config.toml
n_layer = 9
d_model = 768
n_head = 8
n_kv_head = 4
head_dim = 96
d_mlp = 1536
vocab_size = 16384
activation = "swiglu"
norm = "layernorm"
norm_place = "pre"
norm_eps = 1e-06
positions = "rope"
rope_base = 100000.0
rope_fraction = 1.0
qk_norm = false
attn_scale = 0.102
bias = "none"
tie_embeddings = false
parallel_block = false
init = "normal"
init_std_qkv = 0.0221
init_std_o = 0.00522
init_std_up = 0.0221
init_std_down = 0.00522
optimizer = "adamw"
lr = 0.000826
lr_mult_qkv = 0.5
beta1 = 0.9
beta2 = 0.95
lr_head = 0.00642
grad_clip = 0.5
warmup_steps = 482
schedule = "wsd"
decay_fraction = 1.0
decay_shape = "linear"
final_lr_fraction = 0.0
batch_tokens = 131072
seq_len = 1024
doc_mask = true
z_loss = 1e-05
train_tokens = 1061000000
steps = 8095
dataset = "wikipedia_en"
MLP neurons of a small language model. Each row is named by its layer, matrix (down: output weights) and neuron, and shows model dimensions 464-527. Each number is 200 + 30 x the weight over its row's rms, rounded and kept within 0 to 999. A neuron's up and down rows have the sign that makes its largest values positive.
After each neuron's rows, "fires before" lists the tokens most often just after its 100 highest values on Wikipedia text that the model never trained on.

L6.down105,254,241,244,220,189,231,173,213,214,167,212,189,228,189,240,205,212,225,215,198,142,225,232,185,224,198,189,204,190,222,205,203,237,188,206,183,159,163,237,206,188,229,157,188,176,171,197,235,209,175,150,188,168,172,170,266,170,147,242,262,220,209,216,188
fires before: "0", "2"

L5.down889,210,227,188,231,156,197,226,220,142,222,259,206,134,178,214,153,190,261,213,203,243,205,152,246,249,182,228,176,197,185,205,128,229,183,219,182,173,159,182,176,188,202,221,152,229,195,219,181,210,207,178,180,199,205,192,181,202,216,246,165,221,188,212,208
fires before: " ", "2", " |", "3", "4", " Total"

L6.down530,169,240,176,168,228,167,154,214,245,237,215,223,191,194,167,171,192,224,179,217,180,233,250,256,258,207,212,164,214,223,194,200,178,218,221,165,240,242,198,186,191,166,221,164,202,181,193,162,213,240,228,177,245,185,207,184,222,217,213,148,210,181,181,135
fires before: "9", "2", "1", "8", "0", "7"

L5.down1457,186,220,180,216,200,173,156,210,165,263,158,222,179,200,217,229,132,218,182,209,203,251,128,165,211,218,263,191,183,215,191,216,163,192,178,233,139,174,182,184,167,167,166,184,173,224,183,191,212,228,156,241,202,174,156,215,211,151,208,241,204,221,138,214
fires before: " |", "0", "1", " ", "9", "3"

L5.down830,198,145,199,161,212,184,235,230,242,193,177,149,226,228,193,246,175,208,188,230,224,207,164,212,212,218,225,147,229,206,185,151,224,175,183,200,261,238,222,233,123,186,209,235,171,212,133,186,245,209,251,232,234,231,168,202,217,240,179,179,254,177,199,213
fires before: "1", "2", "–", " ", ")"

L5.down773,173,222,167,183,207,223,184,182,199,202,219,256,200,246,241,240,194,185,227,214,173,252,162,222,246,169,159,188,226,204,174,176,222,215,157,250,189,196,206,191,197,190,234,156,221,230,178,216,178,196,204,121,231,192,209,192,228,211,166,220,229,261,239,211
fires before: " ", " +"

L6.down758,210,125,260,237,191,161,223,208,240,166,193,189,212,200,163,248,145,168,262,232,215,225,194,215,184,188,198,206,260,181,221,246,219,172,219,149,225,178,187,182,228,182,214,198,244,138,213,181,191,225,216,202,199,220,255,207,192,237,218,220,253,199,160,239
fires before: " |", ".", " ", " December"

L6.down1029,181,178,191,213,220,178,217,172,211,226,210,225,224,250,204,166,187,186,224,159,169,230,128,217,229,146,209,203,218,188,195,220,174,228,205,213,162,251,204,163,190,204,216,234,233,202,231,244,142,226,168,150,193,221,178,174,187,176,187,146,123,170,204,180
fires before: " ", " as", " the"

L6.down968,249,225,223,216,170,239,216,143,259,180,241,158,189,240,174,191,150,224,239,217,193,220,231,187,221,219,199,245,265,224,228,185,167,146,178,133,202,208,175,249,202,196,196,257,210,240,213,206,170,219,220,193,255,264,212,185,199,127,231,168,190,205,221,202
fires before: " |", ";", ".\n\n", " season", "–"

L5.down1416,196,214,212,202,167,198,151,223,212,240,175,172,204,197,264,206,209,184,242,215,202,199,218,162,204,207,186,121,232,220,223,219,297,229,156,176,192,202,195,208,236,175,180,149,206,157,190,153,199,168,202,137,198,241,165,213,181,169,117,202,207,146,199,252
fires before: " "

L5.down411,202,184,193,157,170,181,237,244,206,188,237,204,197,276,199,252,207,198,204,180,199,170,125,178,185,217,205,261,165,129,150,183,208,200,180,220,254,176,220,198,232,196,214,181,210,201,189,186,157,186,172,233,227,159,170,196,219,204,250,226,160,171,182,187
fires before: " |", ";", ".", "0", "|"

L5.down437,209,185,200,216,176,130,176,225,199,213,209,196,163,230,170,196,208,156,261,179,182,216,170,218,203,179,199,223,258,205,197,199,184,238,214,164,188,211,253,225,196,244,229,208,210,201,191,210,206,218,194,228,253,178,186,235,220,210,169,181,232,207,228,225
fires before: " ", " −", " +"

L5.down717,176,269,176,186,231,210,203,257,234,171,160,230,211,177,189,213,222,210,164,167,209,226,273,181,229,169,228,202,178,205,245,219,168,196,204,203,150,220,197,156,206,179,186,262,171,170,225,217,191,228,197,308,222,186,178,181,171,215,229,244,211,181,195,218
fires before: "2", "1", "0", "9"

L6.down863,191,225,200,192,198,162,214,169,195,204,237,168,157,242,241,197,188,191,189,192,183,189,211,168,230,171,176,232,176,316,243,233,168,187,187,199,214,153,191,238,181,181,168,189,170,187,201,176,234,191,204,257,205,228,220,233,223,202,212,209,235,222,200,202
fires before: " "

L5.down472,191,219,167,201,214,139,209,200,190,240,173,183,204,211,210,197,158,174,179,191,159,242,193,223,245,151,163,212,196,246,170,143,204,151,227,183,178,155,193,201,238,137,189,200,182,200,202,174,198,215,204,197,204,216,197,185,175,183,208,244,167,144,215,190
fires before: ",", ".", " and", " he", ".\n\n"

L6.down827,207,227,217,133,211,188,263,187,164,252,186,168,182,185,179,233,221,179,207,188,246,116,235,159,183,192,223,185,209,200,216,214,244,191,163,206,181,155,174,243,145,210,193,231,187,212,181,201,172,212,186,220,196,183,228,189,187,202,228,198,205,240,203,243
fires before: "0", "9", " ", "8", "6", "|"

L5.down1349,169,188,177,192,232,181,182,252,189,224,212,224,218,201,176,196,247,239,217,228,239,229,174,174,203,154,192,243,206,216,186,149,174,161,189,167,202,182,173,184,199,174,202,219,132,191,162,257,216,207,224,204,126,191,218,228,217,224,211,154,250,172,205,234
fires before: "9", "1", "0", "4", "2", "5"

L6.down1003,198,229,197,172,220,211,231,228,210,190,184,203,186,194,129,182,147,254,218,236,187,150,221,220,209,174,170,210,201,176,152,221,225,214,267,161,191,202,228,215,225,161,250,203,190,213,242,191,137,139,201,219,218,187,202,245,202,162,192,182,224,245,197,236
fires before: ")", " (", " ", " (−", " −"

L5.down1418,208,225,182,245,243,201,257,177,226,228,208,195,225,217,176,224,206,215,160,257,199,194,158,181,220,160,242,234,202,217,178,126,274,235,244,214,224,134,214,196,214,165,247,201,201,191,222,197,222,211,188,146,137,225,249,189,183,189,211,197,238,216,193,214
fires before: " ", " −", "1", "3", "2", " the"

L5.down177,139,170,221,158,166,197,192,233,198,198,140,185,207,188,151,213,166,238,153,225,222,195,208,208,217,177,166,216,211,259,195,215,226,169,183,234,246,214,158,193,222,187,214,166,163,198,205,160,221,159,154,151,201,245,206,222,181,179,240,198,292,180,267,229
fires before: "8", "3", "2", "9", "0", "1"

L6.down1094,185,226,191,187,217,197,190,224,214,243,152,184,148,231,222,196,238,243,219,226,149,142,210,177,237,213,265,247,186,182,199,189,171,223,169,166,155,206,172,208,180,186,186,222,192,206,204,194,156,189,241,197,200,221,166,178,180,231,235,231,173,238,149,253
fires before: " ", "-"

L5.down1522,259,227,240,158,166,231,217,164,161,192,180,219,223,228,160,183,229,240,192,197,230,256,195,221,211,172,227,205,185,215,187,174,242,179,263,222,204,244,186,247,230,205,229,227,190,185,174,234,214,207,191,222,232,199,203,219,203,201,176,211,244,205,196,242
fires before: " ", ","

L5.down1280,176,160,200,184,223,170,189,174,230,159,240,190,208,209,212,209,205,190,227,182,223,204,199,183,212,208,227,207,228,212,136,256,180,210,143,235,162,219,175,198,159,203,244,183,195,230,158,209,229,228,154,206,134,146,188,174,212,185,161,203,192,191,147,229
fires before: " ", " |", ";", "3", "4", "2"

L6.down1406,161,215,230,202,245,215,211,198,212,197,225,208,232,258,190,150,185,219,169,216,136,202,284,204,181,238,209,194,213,204,184,257,191,125,233,193,214,172,203,197,213,166,181,188,188,172,173,268,213,194,176,240,201,213,219,196,237,184,128,188,135,193,169,219
fires before: " ", "1", "2"

L6.down1368,198,247,144,197,223,198,171,226,192,177,230,209,149,254,224,176,225,224,236,257,225,190,248,193,192,184,181,197,236,211,194,185,175,215,198,231,177,215,210,191,240,198,184,183,191,224,166,190,144,225,242,182,156,170,231,179,198,186,217,160,226,206,197,243
fires before: "9", "1", "0", "2", "6"

L5.down644,244,200,208,192,191,157,232,195,193,173,189,184,218,273,242,227,176,235,188,194,190,222,191,179,220,214,163,199,164,146,199,163,191,192,213,183,182,141,161,202,202,208,188,213,213,227,208,214,203,157,208,195,173,235,229,176,211,129,178,217,165,200,168,223
fires before: "9", "8", "6", "7", "2", "5"

L6.down1357,211,202,205,172,181,241,199,216,168,211,241,213,202,214,182,189,191,229,252,194,212,214,175,200,162,229,162,207,153,180,181,204,161,177,178,182,190,200,225,154,189,198,214,196,205,230,182,183,160,196,157,201,234,177,159,245,220,172,256,138,167,224,235,254
fires before: " in", " of", ")", " was", " is", " an"

L5.down1226,234,227,147,189,152,191,188,194,178,232,191,157,231,262,160,244,158,293,219,210,232,238,182,250,211,195,151,135,212,216,203,185,162,210,238,171,177,212,199,155,165,267,245,239,214,204,184,260,189,231,226,275,226,218,247,217,236,243,221,180,253,189,195,172
fires before: " |", ".", " ", "\n", ";"

L5.down1316,193,219,208,182,175,160,159,190,208,163,168,197,181,247,175,212,198,207,152,241,227,222,197,192,196,205,182,198,210,191,196,176,214,196,172,213,160,255,196,213,172,179,178,189,248,213,176,186,207,204,222,159,223,199,185,217,219,135,205,229,243,212,172,198
fires before: " |", "0", "–", "9"

L6.down999,239,218,205,150,156,215,220,178,207,199,217,207,163,191,192,227,161,209,149,228,204,178,231,192,209,201,192,189,192,193,207,203,168,181,198,187,207,235,219,205,194,180,180,180,170,206,223,196,195,248,258,222,237,162,218,139,252,194,225,200,237,158,193,221
fires before: "1", "9", "8", "2", "6", "3"

L6.down711,209,250,185,156,203,289,243,162,199,198,227,212,198,209,190,198,250,240,206,204,206,193,146,178,162,205,262,250,187,194,156,200,250,152,167,188,235,188,232,194,158,177,134,213,160,139,195,191,160,184,249,206,208,210,208,206,160,157,248,217,169,246,227,184
fires before: ",", " |", ".\n\n"

L5.down1367,170,183,201,239,200,186,236,160,277,299,183,196,226,197,150,194,209,197,203,199,215,197,201,234,189,183,181,195,143,154,202,158,163,210,229,189,162,268,209,178,208,156,145,220,181,190,216,165,227,235,218,204,205,139,242,186,179,217,178,233,161,183,192,224
fires before: "2", "1", " |", " ("

L5.down1471,199,202,216,199,194,222,140,199,213,235,163,131,198,157,266,216,191,209,219,260,219,149,196,203,138,183,198,222,172,174,233,237,239,222,196,214,153,215,202,203,185,225,209,205,127,110,193,188,210,223,193,194,132,227,226,184,195,200,189,221,198,215,205,216
fires before: " ", "2", "1", "0", "4", "3"

L5.down1338,246,154,222,195,226,219,202,227,209,229,221,184,151,181,197,216,190,237,177,207,281,186,173,238,218,188,190,233,166,188,156,209,241,136,218,151,178,203,203,179,139,187,161,156,196,186,131,145,228,208,208,194,134,212,136,165,218,194,200,197,170,153,186,185
fires before: "0", "8", "9", "7", "2", "1"

L6.down120,218,163,239,236,156,212,207,141,166,191,198,261,174,198,238,237,179,225,136,207,206,149,192,196,211,173,185,156,163,180,188,241,198,276,228,219,219,186,227,144,112,217,100,292,202,188,271,209,234,200,183,223,188,213,232,207,201,213,240,175,213,212,248,166
fires before: "9", "8", "1", "5", "6", "7"

L5.down371,235,219,182,219,205,188,187,180,194,148,191,171,198,236,138,196,194,163,260,241,196,229,241,205,201,195,235,159,161,187,256,209,176,221,196,166,142,219,192,186,243,189,227,160,215,147,195,221,188,219,164,159,221,192,247,208,161,182,240,138,155,174,228,259
fires before: ".", " |", ":", " "

L5.down575,193,181,248,155,187,162,240,200,238,205,202,169,226,217,192,241,187,230,197,226,228,135,240,219,136,173,176,144,199,257,174,150,244,124,230,244,215,216,224,217,183,190,226,188,196,238,136,183,195,135,229,154,236,172,217,240,205,157,189,197,189,225,171,236
fires before: " ", ";", "0"

L5.down1262,223,258,189,185,223,211,182,231,163,167,201,173,238,211,185,157,154,171,179,232,160,276,197,185,197,187,254,187,258,168,185,222,191,218,191,220,178,205,187,195,168,215,225,219,174,175,156,228,220,173,193,204,242,236,207,240,207,215,223,246,135,192,242,234
fires before: ")", " "

L6.down1183,252,176,205,228,212,218,160,244,212,180,206,198,184,197,220,208,186,175,197,174,265,146,184,202,198,182,151,174,184,171,211,226,159,213,195,175,181,198,192,174,213,248,195,230,215,214,215,190,197,216,199,171,144,244,264,192,169,226,157,167,154,201,328,204
fires before: ",", ".", ".\n\n", " in", " of", " on"

L6.down1002,141,188,186,161,251,178,226,202,207,186,249,235,242,185,199,196,168,220,183,225,221,170,191,228,202,169,196,188,218,199,186,237,205,214,197,248,237,185,150,218,230,241,195,184,284,216,172,212,228,233,221,210,181,231,176,266,222,191,257,140,238,211,175,165
fires before: " of", "s", " and", ","

L5.down1376,185,135,243,193,218,217,168,245,223,220,227,233,184,230,165,232,156,181,202,146,195,161,225,170,213,115,175,167,188,230,137,153,226,124,133,210,202,197,220,193,204,196,185,191,183,221,220,233,210,178,222,235,139,183,226,184,207,232,150,259,221,213,201,196
fires before: "7", "6", "9", "8", "4", "0"

L5.down137,197,205,208,295,208,139,212,142,213,182,164,206,196,199,269,227,213,259,215,173,157,158,195,226,224,185,270,199,191,179,229,194,235,239,190,220,198,161,167,261,228,200,215,172,178,174,237,153,160,237,237,205,218,218,176,207,200,291,172,227,143,157,209,223
fires before: ",", ".", ".\n\n", " the", " and"

L6.down1421,209,173,181,181,259,205,181,241,191,187,174,192,222,187,215,223,213,262,209,181,225,203,215,182,254,156,192,210,208,193,202,122,263,206,180,187,233,185,232,173,133,161,256,178,164,208,211,222,208,199,216,182,203,198,175,241,224,139,203,205,201,180,149,174
fires before: "|", " |\n", " |", " —", "–"

L5.down76,152,165,211,217,151,229,257,206,103,201,209,190,133,228,163,192,187,248,178,260,179,243,218,219,203,148,158,222,195,247,247,221,218,190,200,212,156,228,175,294,191,139,196,206,219,201,180,248,188,218,192,153,233,211,221,202,203,182,162,207,213,225,203,210
fires before: " in", " by", " on", " at"

L6.down1291,233,164,246,208,206,214,188,266,186,158,200,189,160,203,177,217,159,205,212,195,217,241,200,211,199,219,183,196,181,257,214,155,169,218,240,200,209,303,210,167,152,220,200,150,240,181,245,155,210,188,191,152,208,213,178,180,242,161,229,153,241,173,206,235
fires before: "1", "3", "0", "2", "4", "5"

L6.down1425,157,192,188,200,197,188,235,217,171,258,206,227,154,171,164,223,143,198,180,193,208,223,197,221,221,217,205,158,225,169,186,196,211,187,199,170,191,201,232,186,248,148,219,172,213,253,226,226,181,190,153,183,213,208,231,190,207,146,152,183,247,172,195,190
fires before: " by", " in", " to", " with", " on", " and"

L5.down1265,222,177,208,185,199,201,204,229,137,226,219,212,186,215,210,183,169,210,238,263,226,192,290,172,191,191,163,237,248,203,219,160,216,180,201,158,212,167,177,214,145,241,208,181,250,228,156,199,139,171,153,156,220,213,189,197,188,230,206,203,217,152,219,170
fires before: "1", "2", "9", "8", "0", "6"

L5.down1060,177,211,151,172,185,228,176,135,154,223,221,216,215,208,222,182,178,208,188,211,201,215,267,216,221,203,179,213,172,229,220,204,224,251,186,200,229,193,188,193,241,190,218,203,177,175,251,155,199,206,210,291,192,176,137,210,190,220,201,214,191,222,195,248
fires before: " ", " |", "2", "3", "4", ";"

L6.down1149,152,216,176,182,256,169,193,216,123,214,247,197,224,157,194,165,202,240,229,190,187,157,181,179,214,230,151,181,201,225,204,206,189,271,237,205,184,178,183,209,200,231,202,197,205,194,189,246,200,176,191,161,171,171,153,208,259,209,243,200,227,250,251,153
fires before: "0"

L5.down921,202,165,194,206,130,174,222,171,180,204,245,205,229,192,221,159,212,227,223,158,229,203,193,229,165,176,153,178,196,218,211,210,187,192,242,207,175,227,180,179,218,221,218,240,171,195,220,194,277,220,194,242,213,208,194,240,205,163,184,179,216,193,209,167
fires before: " ", "1", " of", "2", " |", " in"

L5.down957,201,214,168,182,183,201,197,197,146,152,182,206,129,201,101,193,209,226,221,236,185,240,265,195,246,252,169,151,195,247,200,216,209,176,222,161,245,190,199,145,214,194,196,266,245,228,162,252,180,199,179,181,264,223,257,205,219,186,191,180,173,203,171,223
fires before: "2", "0", "1", "9", "3"

L5.down238,221,230,241,177,179,231,180,140,178,201,167,222,198,202,204,199,209,162,177,244,173,167,244,232,208,182,193,161,194,165,160,166,192,248,215,201,197,184,258,210,183,227,171,150,225,199,244,181,248,117,276,162,190,193,193,214,213,256,147,177,183,152,165,224
fires before: "1", "2", " |", "3", "4", " "

L6.down13,199,239,164,180,183,191,209,195,191,279,207,221,197,192,183,221,212,203,218,160,135,209,206,210,233,178,197,225,191,224,193,190,183,176,234,156,190,163,191,198,203,220,249,199,197,232,181,191,194,143,185,162,234,191,143,199,173,178,182,206,184,219,197,157
fires before: "9", "8", "6", "1", "2"

L6.down946,271,149,191,212,204,222,211,190,248,139,151,188,191,180,222,184,236,203,201,169,217,287,184,143,267,256,199,150,203,253,229,181,190,212,257,183,181,197,199,179,187,196,222,175,214,188,191,231,152,208,212,229,216,208,223,222,164,200,185,210,232,223,192,235
fires before: "4", "8", "9", "6", "3", "2"